{
  "n_layer": 21,
  "n_head": 4,
  "head_dim": 64,
  "norm_place": "pre",
  "positions": "rope",
  "rope_base": 10000.0,
  "lr": 0.00628,
  "steps": 16193
}
MLP neurons of a small language model. Each row is named by its layer, matrix (gate and up: input weights) and neuron, and shows model dimensions 64-159. Each number is 500 + 50 x the weight over its row's rms, rounded and kept within 0 to 999. Numbers have three digits each. A neuron's up and down rows have the sign that makes its largest values positive.
After each neuron's rows, "fires in" lists the words (lower case) most often at its 100 highest values on Wikipedia text that the model never trained on.

L2.gate434:505469567410538456496428546480568517512477514481547579458550461472520496581568459439519445506451363367497453448506556477408493479459443434502541410488507547573455467463485450522563443517518455423519462519537514497460477488557583468441483400470582509613472421538454431546544525509552458457
L2.up434:474494441514563530502461554495544380414536467444538500440571459534548575563544501440503478503547488438520413532462533464514508491518497480513428517423474443612496516456423530510433433534548470463518438400544461454547504512484510509518490550552569531492411519526363502496514567542572403545
fires in: "united", "university", "daly", "gulfstream", "hungary"

L3.gate93:390464459534411541488406514624527504482505518532546511555470657564467489532549460523397520423526481494490585565540550453528508560564491477508424517498513414482505461430513518467424491479452472564491537545539517577451442544421536526484472538455479518501553565617522487556446462505444495507
L3.up93:448487491484591537544450478448516358419538468547529476499524541495530460375581480591517478533499560462472482449552551473610406546458489477564515587513481488559425444472574544480443494499557523516593436512472421599479392524498417568542539471419535469529569497461487515516499556558448534489
fires in: "at", "following", "near", "lower", "attended"

L3.gate336:400467566576460522477468426519517471494548502469532516390536499551421548545439530540497501509523471456540465558600527465449522432471420465554496462542446538547489449517450462445545558523526531492476525555546514516448469505518555415447468427419524641441567514487407488461532427429579500555
L3.up336:473557485426556499457451510540494504486507513486506431517537438410599494511448496499420464535485504457484420515442539559550474476517459421530547467444445429518516604471555472596553554510505469394533559571455468436517562412484523473561480587453537502483604389546407524586436443510510496506
fires in: "united", "university", "union", "unchanged"

L3.gate319:510459480521560485391531531472474468575474509530580539589524512549457610463461539498489442492459469447573439427582580538441520514460548482482534440495465479526394512473574455566467502484506512589549549470465531575432590444593473431544448519548491467506465508506498467432433478516578518425
L3.up319:473474518492481561546530497487525601433473473500528539666498456504500572549426470530533535443504430483595458486515581523410514542499537440446466437559532590539491485513540485520584610532393564600477455488423480562492444596569464483485537486512488447436443460604524487436507525532539550481
fires in: "this", "than", "through", "third", "thomas"

L3.gate245:525457605438395496511506531518439530482513488384486511459523441381482540519525524508553589471521597500542552389506538551487476465437471408522546472454456501568527537526454528530469514528549461537455485508476529496520543541510450489522595451546557462545474553517506450565470458471442512493
L3.up245:369537445472475438593520416547525445478549520548497510490477483468524554617407466485452483557481503540479385608482586482406474542493550529570522524429469464507461535385520498537433535569496549385408591503534382548536526588549469509441567496428517569461564510545415458583518523425578515461
fires in: "united", "in", "university", "institute", "international", "innovation"

L6.gate228:667480461544503447556377512558622427542551519492463565445417538515465475485467543467469505522598520519474514502542508451446501470496498460438490536466489554480509527550474533356402498528472451531537557578482504494504498527489497581457533462506466479463569488593581504518362452494551510562
L6.up228:582419486414493448537488483488447452580498447524528585406453501557481474540482517533458465541620504557470539549518556480507528570529478439451630505480439509537580523555553515411425436496450464457574546522463432557531481522418557528494487485430552476445497503523567502513414421499408502491
fires in: "at", "oirats"

L3.gate368:498548494459542603510523469441439504511473508487473525483505505545492378531569538432469572504540499611514459369367449430468478460559592492551508508513582544452454507602494444427505558572517533476543531532482514527532514488552573536558512548458557484506480451578599510448513545495531413536
L3.up368:440467529577537525497496484455542630494386526488447521480515531598569603459491519539507450477561492452458562452456489432436527510479517542626497499428466576460473445444473548477404486479501485461526495458459449449477436472476536516562558589479565431492502550496490501442546506424555536465
fires in: "october", "election", "research", "elected", "championships", "marine"

L13.gate0:566508496396492554529537471548491495565476517533529509562486556555518475524475462558580515475512508467520500520528556493414448457484529466509482610530523550445496584482523534586524442463510471433490573517584544520490495418462621445530554490549514456429473458537586493534538590411608483581
L13.up0:592472483459492443514479422550477531524496510543510564550399583505540465538492514500418493561542496524496567416502571495494432466489565485531555536559492496459491518525463554467502437381510521478450466572576486477502522399535537388450531560520539504458535539449494472552537488437515426593
fires in: "an", "any", "anthony", "another", "was"

L2.gate220:420552493405504418502484560481464584503509543546555473531488466503486516495462583464432475505423465413609533437551580439429477458406524504429492517434558564500431490407478488540561520519452480593509545526452539548482504445441486464390491566495547513432521405586499441494505541501553488476
L2.up220:533569487445530518475470566487458437514488472525536459553442499540469496588397558401503486480511491454564443520533620563510518534533575421552535434531501500551412525401440404524522468535419544572432504572483434486495540404564466492512391444500467414491570466528523465444511537553485509523
fires in: "this", "than", "three", "through", "those", "third"

L3.gate70:540590476576486564413511535492491520623471543534491405573537492485523450465385512467506484596500444506477496474601468485560431426469466545435466543517520467530461464599479475486415620457485472411445500563559413496476399521497511434596601520495557588532503543546519503393493463545533485467
L3.up70:523510609547507579489469487524395479574520490593438544572489423465529574496506419449510531470435446441458530442495499469497444467538473583427497474432481466576483480525475472548475538588541522561476498564532496496513587592572440384462554497522545532563499530558496488488534495556583508503
fires in: "this", "a"

L4.gate387:533415487510487493508510567460451524549541495538500542475405425404484468437511471524506431442495428476518503512492552582505377513602484520529414472415565483517570505473531465461536478526534587336512472368497542446509515497541503458579474561569475544546489396441425448587429575405485532519
L4.up387:542518497547563503440468487547513460610597513512499434450475466503541522488514499474532471522424474505530442475492397481588550469497489568426519516514434586518530442564524599514393466486501520434555445546419592553503397464583439535567505422526495554552495480409485474538486448528514548474
fires in: "president", "presley", "representing", "press", "presented", "presidential"

L2.gate366:532559532533486448465533552586530480534417503468467409531451438537544421471555500485516509460429535458442517446432416485545419491414437496461575463422469599529434497481506487593562427492519469553456502467516488490429504493520481627522455508512490503501532438523486525469431488513539568408
L2.up366:535515433519489444472526570546500559517530482488561388498561417515544426558511499514502443525417502528517434455424449528542429506435451575494528463418467531555448515510479496623570480457520461435502465419508516470507505409446456642498488562478591523407509530484616472521423517452503524440
fires in: "have", "christian", "leave"

L12.gate349:424504485543516528561481511505544579555529457467481376551394526515481415510488477550493423529489528522589515478459528536577482562559461563515457574503432524502461518452488415464422564491568452441527556472479506519466543454483610480512557502573445508476543590506437546504430466548551394469
L12.up349:549451469571473539452441485565446603453582508462540591469518451463580512448537523494519607417522598471374579461583477495550512573578512547537457469588464500529484485493508602487560536536524522557582423433471491447558520414499494551530513581570487463496570558521468501525469507509515467592
fires in: "of", "in"

L2.gate442:506482479479487521423545471563541580473493438408430483410506482441505438472435412448477514366516510449543453476507459523516507551453607467547534439569441405525403565518451476501488561564550535498497458529511451522410419567587516479503463537530548553573549437521451418541582553484546465564
L2.up442:543483431384531508465496422444471538432499467523490535397579525437476557526556462437505499449426527412509486479526570522531448521608506520551478370605516474595482603607500535561540579502597597475486477588502479479564537559508448541441423579572488468545495495517498523590504508538529385557
fires in: "in"

L3.gate312:440445476454587413543436554506507487443489545572505445463440479547474439463426558541454497560430468530605592524466538426531451463436425521442534439510632487581575526463531526518466529424470513531560523508498494607493588518511551567539565470449525520527513476545453434419515494442433492536
L3.up312:474438462512583406466504537617475542482427504542504469511574531517534438475460496547496514554477594645524531551497528536463541419498536565476503462481534475577506541411488530501483461490411511544510497511446495572467490396515503504482450439443483468598605553581478604474541460450524452556
fires in: "but", "and", "use", "edinburgh"

L4.gate409:474481503508473508490577481585508517582625488484340428458388526454476439495533471584541439474439369492582426486453488561485402531528495485499484459577540458485493519469472544589517521545487494443502521542450478485567562513505489609536475460427459470514555424509566478534470511507548531538
L4.up409:562468506561448432519505509525503479565440518618557541451395477434431497534499464463460551538547505557540462502560449463518513473490398483458559436447536554507525484528550484532567477424548404545565432491443557580504490495490433475539591504502556543504525537538507455532501399460506564521
fires in: "president", "presley", "presented", "presidential", "press", "representing"

L17.gate354:480490522523475443448454554450480476485522551489544538464536383446512489542606451505498600518520490531412611550477544389482501582508539509578499531449477544537477440471519474404551552435428549485441501456431438497411425487560486394534451474562568490480555473458590463534441529560554560536
L17.up354:490528568457477448527467529418506551506404527574429475510554455481506463526465582462498472532508502591541545424377495558526526508476533479454504466440477516500558468564521569503523520418447462478507598397527506547459463560438520507537566470711461595478514562562551517548426608498432506491
fires in: "are", "is", "area", "season", "areas"

L15.gate395:514535500502496549504401571451513566625496492489493592530507541564487496556477389489584536548541573514575556472582590464498532472545419487636503539466466493548415465483483501500505514448563514608466495451549442576465528497402575443537547419498519479578537483445478511450497444512518419475
L15.up395:520419541455513522417508488497498496510435529490432591564544482445543562455528476596479480434465507508545445434476509510566455537401477470498600377417524553474464433514506489531457494468490503519454555533554489472451415397474472516621573530392479497477512470564489514382520456495599538457
fires in: "and"

L3.gate44:542457472523502487512454476546428471476492508399512479615447538542439508497481423498504424376605572557435462407464525478491490458537578446512466503544516495550496480445571499441462608545461512527513440495507523523494494548504519548490503466427436548532548496517471535497422518522445547410
L3.up44:489383491547534537539428478531508520407482444525475490423388533430419512508436476486421565441477608501529538561535520466591504430485465520391545482466533508441543518422504490517420626506511466558442485474463557440491489465441457497467531491494536592497583483457410503571556530544461537408
fires in: "on", "one", "with", "due", "only", "download"

L10.gate66:495494484547532504518376548555422502537483454481485514556451551512477481502511542530516563483591482609552507409401560504561563605508443533418473462509421480540435482538530454424486536528447541482462551499542481402459487497585453445476530487476569481429526512488577586437510458486467535434
L10.up66:504462537469500494543495522502474425604561484604424538560483471500501531445434533542444540478481444509570461431508483594531524466504525513429554492499509504539445540492471456367403469461507520560483523472536607514453511479419499510514435546491541510487422543585478407546504484549521421407
fires in: "it", "its", "other", "others", "otto"

L6.gate376:482526547464537511408503556561560560545544481597450473457528472507461451514460586424595488546449463517436533488541513376500509544464472478557535544467605513436554549534441545532447476584475485493485513547520513464494425500565498560462568556533452540540509415563434586524516503496563495476
L6.up376:530523556453554459484563559510540507535567545532559527495466448537502549436416501490545531509496479463537497550481482476565461480443409484454429504444511548553500488595431512519484554600464459482552499564516547475481457597504467499590493590554490499568476485589458529429492503501482449446
fires in: "this", "the"

L7.gate38:495469529532449478513435531500492594527531575510536550434599501490559527595563426564557614471482496445504519556446496520503490566566394636484490484533525483544430526533441484482509535544418419523489513496504511484505492505462601525535476605476488551444588532483448490603492466532501555499
L7.up38:499530500523405527552514546591480533538480517539539459465567625489480530460461479435543579527538494595590586446446482543578444456599475528453514427509501372428525541570403504553602604520570545508472471440435494460552396425478565535528486580368418455489506561565555606550531500560506495464
fires in: "four", "three", "two", "six", "five", "seven"

L3.gate172:534484452497443442423537612514554473565469467512493526500492473424557545473531508576491426472518396520517532560634482513527440453480528502457475581455581447538524403455549497537453515588456499499582420524492432466453518461523484450473433501464546504490452411475551519506529418486546538525
L3.up172:441460533519522451479456493498492380472574456527423463494458492500493454559546506456463487517506519549469517448566462534541501530499473481452434479569488523435531475385553482496527516472460571554557339507506480493474499559528387487549535452454597478465473488560437490571544539563562550429
fires in: "president", "year", "years", "presley", "research", "label"

L6.gate407:455609512459478580539468465492581492514530551421390506410520640447621443519395575448492536524421468458442438511431471442422543454535519504431474521535550520527508610495579429517604546503484521525567581442549454482519542534527483468495470419515434543529527484441472379428566431488507486468
L6.up407:486488533515511474502504537443475561463376552502497497476531568468533560453573508534574559457567499445503470373440525533495603445571537497467503491426458561566464435458471509487525460501452494503546445431513451446473454453480541456533584461521499505507537545471548490507472414415424576468
fires in: "women", "daly", "boys", "digital", "boy", "they"

L15.gate53:425517449527549498489527521505483448410529617500486591508592577514478499496485506507503496440524475493482452472442515539494555474480521445512473431625514459405463465507546472485607390446509538540435544491431442499510527474388548436537537548439459554471441444477424466424532497501419543504
L15.up53:497506547480499418481405516462636451551493493462474466473513583468504517528537423471431489534505523531460514550505531450487514437455529462561508564568564487501492482467530421494466551525418411525481553502547430476594461527559511563501433506595512525443512512444499564473380529490497423425
fires in: "by", "with", "through", "back"

L2.gate174:532456524510543438420470579559422582485444517549486570475558383553606404525424542505464385460533414496593555554541472529453496475459556505489492599414513527566425438429558509492513489459417441427498518533503534519417514460497493538472509545489567505466407466554464413454499519550518582408
L2.up174:596417528413506519488398519502446474468464425515449637507551421448472435581438444512494466560516436568568463631501500568528437533543451460456525443469581485509405502476582503469517430430368444433450474469493543485506508532484488514442586471456551482555433489593534482452512494502503552462
fires in: "also", "all", "album", "al", "along", "president"

L4.gate224:580512584446482501512561419550458546422489516497530450578514515492488488632440531515605511535527480411452560555444541570455591507447505497491395535495484410450493497514538554507570511474560469421524464444476521546389515393474591445522570519494526419530518437467494473439635516498556535529
L4.up224:610538543460476442488512526550605508554517458530512438521428428515597503562473556528443578562638499419399418527445591413478403448492427553505550416536411354484463565450565523514504456499534462476488490520530491499436498466508450495556501475517503470546418536467481534582534488535536580448
fires in: "an", "anthony", "any", "another", "ansari"

L7.gate392:504441482459468455587542576593539525486419554505475481432518510584444389459482493529461527484606514535433491575543455529452591469451484568495482562543533473488451587387459557572383498521513494575568497360486585502468599497470492449425452511535467512505547483496527449535503488514482548540
L7.up392:434521474488544454420503549509414526493513491492476437460411558475411452529454597498541414513534524513403507561425560498510522494474616523580603509483527500531507532531455550534520504603391507509534592551553462471572382450464520478553445480559497510501525488516482546499524526530491483571
fires in: "have", "had", "has", "are", "area"

L15.gate124:473486478526517557504525538490510411558517445473458552540563505570512413559454458539559478474555508546437506473529511583584536438520472457394456466547518595460520561515467445473450464523566461570537509445507457525547501399417511496557453463594454538379484464471509495490464484473417595469
L15.up124:430512476404551513471507465545547476581439502417457443584527462489515467522464514522515475452531527474470387510418495485546517473458540502533536519508439426491579514502491499439466547466447534460517509578467476477453478445490599406478553505437502532513450412493402393530553513480412468483
fires in: "have", "on", "omega", "having", "time", "one"

L10.gate62:466448469426496508544512482479537443438567515493490513363479527543552561421534508491571458505465550386503482518584472506464506468494430391501467510487490539466487548504520541520471484472551473484437499441455559405618550531561451480513543529450547412453528531452442611419460489490494539490
L10.up62:499438471482519649509514508501474592487390474449449584476500577455514515511403493540513454508567419566508522530391519402460636458470486579492587489435515511449390566404541461451492423483404515527544521485576564530493485460561447414489407481543543506495511495464447457459462464390422432621
fires in: "from", "by", "decision", "seedman"

L11.gate279:522438520502500463546491481491549602524447457510493501562516412486546447481471536512512532427508510544504482416531487451464453511517522474427457419463448488460487461466498500459550489455527551548522600442511514511524413526537539556408435559595537492457591548491562399479530520499508457473
L11.up279:589532440453538451505461486508512538487535419408500473526551507476481486488565446501472574477524524545466500414500411557559419522547559466414484438486507546553444579492553551493491505595605479545432440416528549455455492479536473494468520544488481547390620426523510529484417536526560403463
fires in: "of", "in", "period", "into", "at"

L10.gate78:547582571472493503496478632429394530584535565411424478643506499555496440437622591534457472577512513462535477527528483500502530570494485519501471479531515577464595434486430558498524515499484522482459448526554517496478491502436430510379434537460552469565431528548512488445565407441649458489
L10.up78:479607566498575457477557486538520474484466502487398418522522537455467400444591604452483532586490507553480448590525539502490522543515511467537514601451443490414552510472453443513507457510537565458540502439556514403483507487539477552485527576462512509474434550525457528471495519546548514502
fires in: "year", "years", "months", "international", "research"

L6.gate79:440489489418433557486529585474550413485504437512467492423526439511551524547548538603579534507494481509483612532503451490577481578454523548518464558474512447551507422548541488474438441550559416605475488439528542463510478513493566475582499449536454505515465557478464447605417497509479481501
L6.up79:574487469425514540489490585494565464503445466415486582528472527424473432473556561553531434518553506414515588512471447509515508508444446545553587574492500450579563561505438515470530464493515505484467447406398520509462533524529574514509531478431504479515533482546537443575488481500441567466
fires in: "different", "life", "if", "fifth", "during", "rock"

L3.gate333:538533501453509512480557482492553518504578486481514498504451473441503410480507425527523610490459512548414444546490443484455476502646513534529467472430438503532474559497525423502539536476489391468551470654506463550490479517516398506588527501492469489561501516410562500512486459372488505482
L3.up333:526460479584471468451400462449492555495562520481536587566552560484571484416602496366528482505512462528402528447515537426461537489513495536519478506493488593520479502518536472448519518464562469594507481567534583501548381533466448522475492551533477494564502446513451567510586471500653481448
fires in: "other", "others", "third", "retired"

L15.gate108:484420501589551471443597510525406436515419439509479506529388555440490444453561463457493484476486474466445531473576478457528558482436425471498554511496475577529422552375514436451392422502478443430516546543479471506568519490504498540536541523512401430394520514512470502483552501417429637508
L15.up108:510493569521585404536462523498529569422597518471507456483471489379546517476499590552561558478459556453487448444434380533516528452506476571563469456506457388412483516556504530542613502475414501496497446515466500469434507517533542503468548492514524427486428427471488487538501495465505604496
fires in: "is", "was", "design", "despite", "production"

L8.gate32:442620581438502483528449500568454461578490492483449494546609476474504395506579547459497579501533482464592577421524543575585465471531475517426566511497486493466620515541483475439442457509452478482611523438522452485458563466559458496429472545539445527444494430534558453527500614462497575527
L8.up32:588517482505480618516471542558587498464423492530527590474582426472451373489436488470577570516532597515481543536429545532534516475530487466400431455439539491522427491455505422489502464571523567643561368481447461509467513475496437560512431550557513533528420550519441518519415529466467530404
fires in: "only", "not", "often", "still", "now", "however"

L17.gate113:573566538449564548521672561459510481536437590491583508567488490538561512504515441529497407497427465516447476538580510468497494526535505500564511530449531451387461461505520433476575503496513433448612629545534528523465430422487509390520527492503447515490560488503553432451548443461507445507
L17.up113:431479447408489503554476507573465595535494521517478479506455453501510482456447472494444432389478493570543561496497444508558510466507581590520404468533447503464500485508540522428492518495472438480518557508486415552547588542468534484560447545414479491502507445453508447511533475561454448522
fires in: "also", "school", "radio"

L6.gate83:457446524439510472553482469445534466448544464472504477395451509521519465570501395528489492527499498516426615643391460521549513419546464397478492583544478496562509567434503511460599469485484515563438483534465471606604416414507479518517510540618450551552509431536478443524513505439508516442
L6.up83:625457550444503540504474494505494514481486492583435451413449456463476452505530450449598501509493439509499528500456544545418546505534517478478471538557551422572548558468520539555502445480603480486400510492491351583554401527501516536582497458529530545440471481400462428578598470453534458430
fires in: "same", "signed", "brigade", "sir", "affirmed", "blue"

L11.gate232:581517564540513464517549461569520490447449352538468541587508493529501393511470527584571425459455400540453528544575470596534503394446504459488587525432488461570538525475544431452409477502494468471474565572605521544481429439462458547526526453496491500493479532576474525483470510514530547583
L11.up232:510473518453508527507457485543478601589559512462520523416553424505452510494520526550452490554510459475495530517536572600475445527552483490526463438407539483482560514473538482486535512506489489486444522571532600518587571520486505495528539480462446493507586455470521481328538532588527394457
fires in: "also", "outside", "although"

L6.gate350:449544464494406528504448423479447570567420550446535643489478529479459441506497475436620557515470447548530477496532383561514543602540469540479458479517523418363483423542570470547520547415476450465449464554480522473557487541420523555523496490493523546425473463514506453426619506539477489544
L6.up350:532516549453425493547489524477499547613498579514462528493591613479580531529474465412468524537435397514478562530450418561523447474467493531510518547463474483536561446535423468516497471498539562510556478453459495415480565507528572554429482513642476547386599520490471490569513425460527485491
fires in: "four", "three", "third", "six", "five", "seven"

L14.gate430:476497445496516373520628476506472467420482493404526550532470526582575531529499571410512519522545451502574517538409456545532562454393426416492565509415413519449457486492496585472504508472513499477464495493469562466444550598510455431511582556474499500465537442447442486455408453438473495520
L14.up430:558435475447500513411498473538581463456511454484553507499506525502543555619540537416452572432497528555519538483515462440484578498583637447494549443427504514525502551435471569503557395526560553567544522490487489535404522519442448484516581550585560576363519483453451491491473549506562498510
fires in: "be", "became", "become", "being", "been"

L4.gate164:462456512448459499459423416568502565516530588500496499514464513512483461594452434462475511550506460500519445536527573463446463481578495540459538490558421449602405494486529498542467559452502441514524573556475430541477514469506527519532434525465475455455556526563505514492437518462490459626
L4.up164:513515406582450429426453408493545536439513530508492580478489573555519537565468501412561585476543443555537478363475504503555479562551442529526559499581498436503518508546532613582548560566584526501489532565525545582446422553524552596437536513479552529442620482490501433494549561455500461535
fires in: "in", "by"

L8.gate330:501506587459530446427394521535466448510468530542560488544464564469462546487531534407536492368498422477441436505516511494517442420540451522537514451509530546438548544457536531449431450450465552535525455442535493448528511582521455516565463421505460488511513374545440417499386518516493483528
L8.up330:538543472438491470467470612428525568552515438585532495489452475583447522570380565463473577560420550496452524535490489561560539541491412411477448432488479530424446461477485533403526496507550488492481481472405489489593523486560500439481522517513419424502458443431456462439506513474454511492
fires in: "research", "association", "administration", "newspaper", "aerospace"

L3.gate185:496524444498579545567588474569506409501453431495537465516421359583514458465509628483485474474519522479498462419453458454511520475488368405543466424493487595514467460555407431487452498503516448498525459504479553547515451497483499461500569539449536551554453501540482439420454514511500479506
L3.up185:507471471483535499429523555520407538416490559476515554585436525463505597520554471406565540583514452449595554570462423464452586474517434586515569531461510485531447546445508488465473488568545577509459487495596439532542476480471620465478387530454572476490523590491466486456552552451514467517
fires in: "march", "united", "points", "university", "johnston", "federal"

L4.gate9:497458552454471602597475435484457546495514561560426418504481467563425499482517487534439488361534579424491520544544469552558487454481442492589497505487536516494470527447523565512409555546513525488516436446457431474488477459426541509571510567523537562481588485484544504478505609537481536477
L4.up9:589482499518527481531494391529472462466441470454468577551464524570485461557475425516374466515611466546507493429606564508538515512542502521526494435558454559425485457439400501439456425551449531502516536424430454531443473419540501455457547481536546531444545486471474496528512563543504522493
fires in: "after", "on", "one"

L6.gate190:480465497477488467508474454561524427437524477539516524508503453514516478606432523607453512429477512554544459529430558527369520476531497461443574419475528585550503456488524434515453461497440596436501460601502450507431479554439610507487506450526532470623585488403558482495473544466428486501
L6.up190:487520493549552380549479493555521437515512516490503581581521509478556452600519524555503514522518574543445465480560481478544508491458486533420644405533436461541500444474437466452423362541584611437526471409511434573335423489402531468536456519584527396597497463477534531439464557589495540505
fires in: "high", "between", "set", "lower", "download", "highway"

L7.gate351:527560516398486408564528508449585476461462521506440441458543506488480437512525504456444517428502544562508519477566503541542486532480459446536467517412533547345546456553503433486616528527494468465488561384576485543479429432605525497424444476527532504457491474502569447494496493519492481502
L7.up351:449492469431556508462446465501547479509556445560349432508514535538491489420534507480508398444528582467384510453538469502478455498488408555473469482500472418461446456599510445583608551495552530498545544452586468483452525497574512492517424453498458484525550444523599504528535555516570499508
fires in: "into", "against", "in", "representing"

L11.gate245:473541462549455551547565532526448452461485567580520526426530393375443538491473584530485532546517451572429448490470474437542434596513572526460426512489510413500436510485485471532484414523424543481520500607463498469472455571441476578541527547472447448498418425428594558467480480494492546567
L11.up245:435472534485472552550511491559461411553507566531506523574526465405522489497507465381458549550535564632581523509455454494544475451574445577481520488516550512483452499462430541510583472483607586489525505399543598422501462610405508509573592579513523483462354515580484500509416477573557511478
fires in: "some", "other", "each", "most", "others"

L14.gate333:448563482551564548476475518588431419595486522548508435515520537490472478468515611525550538444434397538488452485484485491518495401597434517495477489418430524452468524491477557464491524536408491530524470393464503443509501423482592475556552449525552479546443468553540517435511521468455451497
L14.up333:530562482512522507505500591557500515550488510517478477434572556535507550481544552450512550525513444481450428433492480510488508492541431543468441575463399569462455540566506528609556607466345543446496447422517586440466431476495573527546467477506441424524504406475517458525492409446427441542
fires in: "we", "women", "men", "people", "you", "boys"

L6.gate116:513544514460475499544501490483475529451454483477433544526618515525475557476435430499532517481532542505512476601544382440487437541369442590478486531503528581437446561438543427458473530533514455596518452520514517482556474570527527436506570498496490464536556529412476502544534570468377497466
L6.up116:524528525493480500591411449566517550529479540446388384580530515555465445493522516520526469453513575567470453540491517522495531396509495532562535510487560563472561460355459503406480457428557448438574534428477510490472520558512589584473488507463450497510496417508518509486539450474473488433
fires in: "on", "with", "only", "one", "silver"

L3.gate323:615501432544564498515483489468552520479519528561520557541490533478482495515340440542517517545559509514492395604437645537439455541543540550437584441558393537497501547594545455460509559557543442468497545492447549553528521525499544452453414536600466510559521504444473510487551447538383543491
L3.up323:566473491439567556407434497477421516504490550543493518512505484477560493591468483508495387493517518524552481469522501524526493422458467497515494513461458449490531448494588489464518405433442384527567542588409413621389548513499518527513469536425406508402502492612552481496508501537408470448
fires in: "on", "entertainment", "department", "established", "one", "titles"

L7.gate1:550470446486465539480446496479561523510524586497524531443558432511510516419521596488555459421453492519485543461463451496421555399470561538460542527556470530531527531421453433548416563458470471498500550584540530492433429422492507473558583558576564502469546431567552508518584453505553436525
L7.up1:459593447481443471527495552508482534453536468547403547417531561540514492449505572440452484507456479521495441515449479521511475508583528485462544479513431506527493447582471460556452543419532488478456470587561433473383496487463432515465503571601649433454462524409548462506586557586531568544
fires in: "second", "however", "born", "infantry", "fellow"

L13.gate23:541518389536513550443425496491440529497441455433589598476469546394507522416530589427480462530558498580545467525493519508389431548553464523465474529487622485572535561551516550407390523510443433480496471454401559482517453537553541496503527494565493520394469650531526508479456529498464473502
L13.up23:493512485454479527412486506593460503570610588454546449541514513571449521451452582449459446572518559487560491523566500440569522439598452482472457567371618514495477504485566502467590568531488457491474456444516528565426493481563590495468434472435554527400397575457575466531542541525518420464
fires in: "while", "other", "route", "others", "houston", "house"

L16.gate226:425518460456472478573601474545451536612514505453488511542481574576491466514439504504485512465590536508471477483473602435540498429485416446562495447443517529564503463428573441589411576446481526541459547415623494579485452522543466441485477468556472428465411567579463571530408541450538500511
L16.up226:468543516520492464510525556518532564516435366548461597451489435514492407393526453523517524445569555440459412487484439588546530405465352523571518394358628508484457525442547542552490545497455465448421478502527500394498462474493430499534482404471518537557509504539516486428538437423553458508
fires in: "and"

L6.gate164:524481470468490482459495442483524533477476438530605484438454563491487482506492455475435587491434549438539521526507431501427536507490447520481469486527478464484509550477463447566479485534428450477486547473565542463488518488472625504527475516501436669516576509503459577662539560544548545556
L6.up164:470505498480399463475495514540473452411514565446503562464406454396477516492462509418452540475532506424399551469545415506558416507426494448537523652539439522529505587472571427508555583585461493462556609520494497516465477509547526577522353413510384531528501494508499506524562544497527564529
fires in: "had", "has", "career"

L7.gate404:442429537465514481495417487593480479601476474528520449566511506434591512585500571467597533589472605515471417508470517425535500507515467463566542439550496541470483532511421398517423465487486553526565563477438437484487489564440454446580457541581519532493530462430435469445492446549469510535
L7.up404:457570528496479534493509460526516488538437411518432567481448480489598491593436526556501468464460515555558570485429546413433484468415525379458476445516556417502486597393462420446531528524546542478530537508536504494487541540573435508417481440438491506566490501526511601497503485472539562532
fires in: "has", "have", "each", "institute"

L7.gate84:568564512540469520478478472562490518490493469547500610500474488587505450538435450538537545489575508456500495538449536603428466524522542544515501566474442495450461549519558506525546434442538523468485548557440580490397724456510515468445559535533540523511582497538507473507529435447584582551
L7.up84:531538504381469395529455527507535553563509464508403530498447458514514382533621509640485556587580592505487571528535451472441441433453502523520495658595483477459548537470578456542531490477465401464526587494577490485517437486472579411488504478574612529597438473506466565519477490539467560537
fires in: "an", "any", "anthony", "another", "ansari"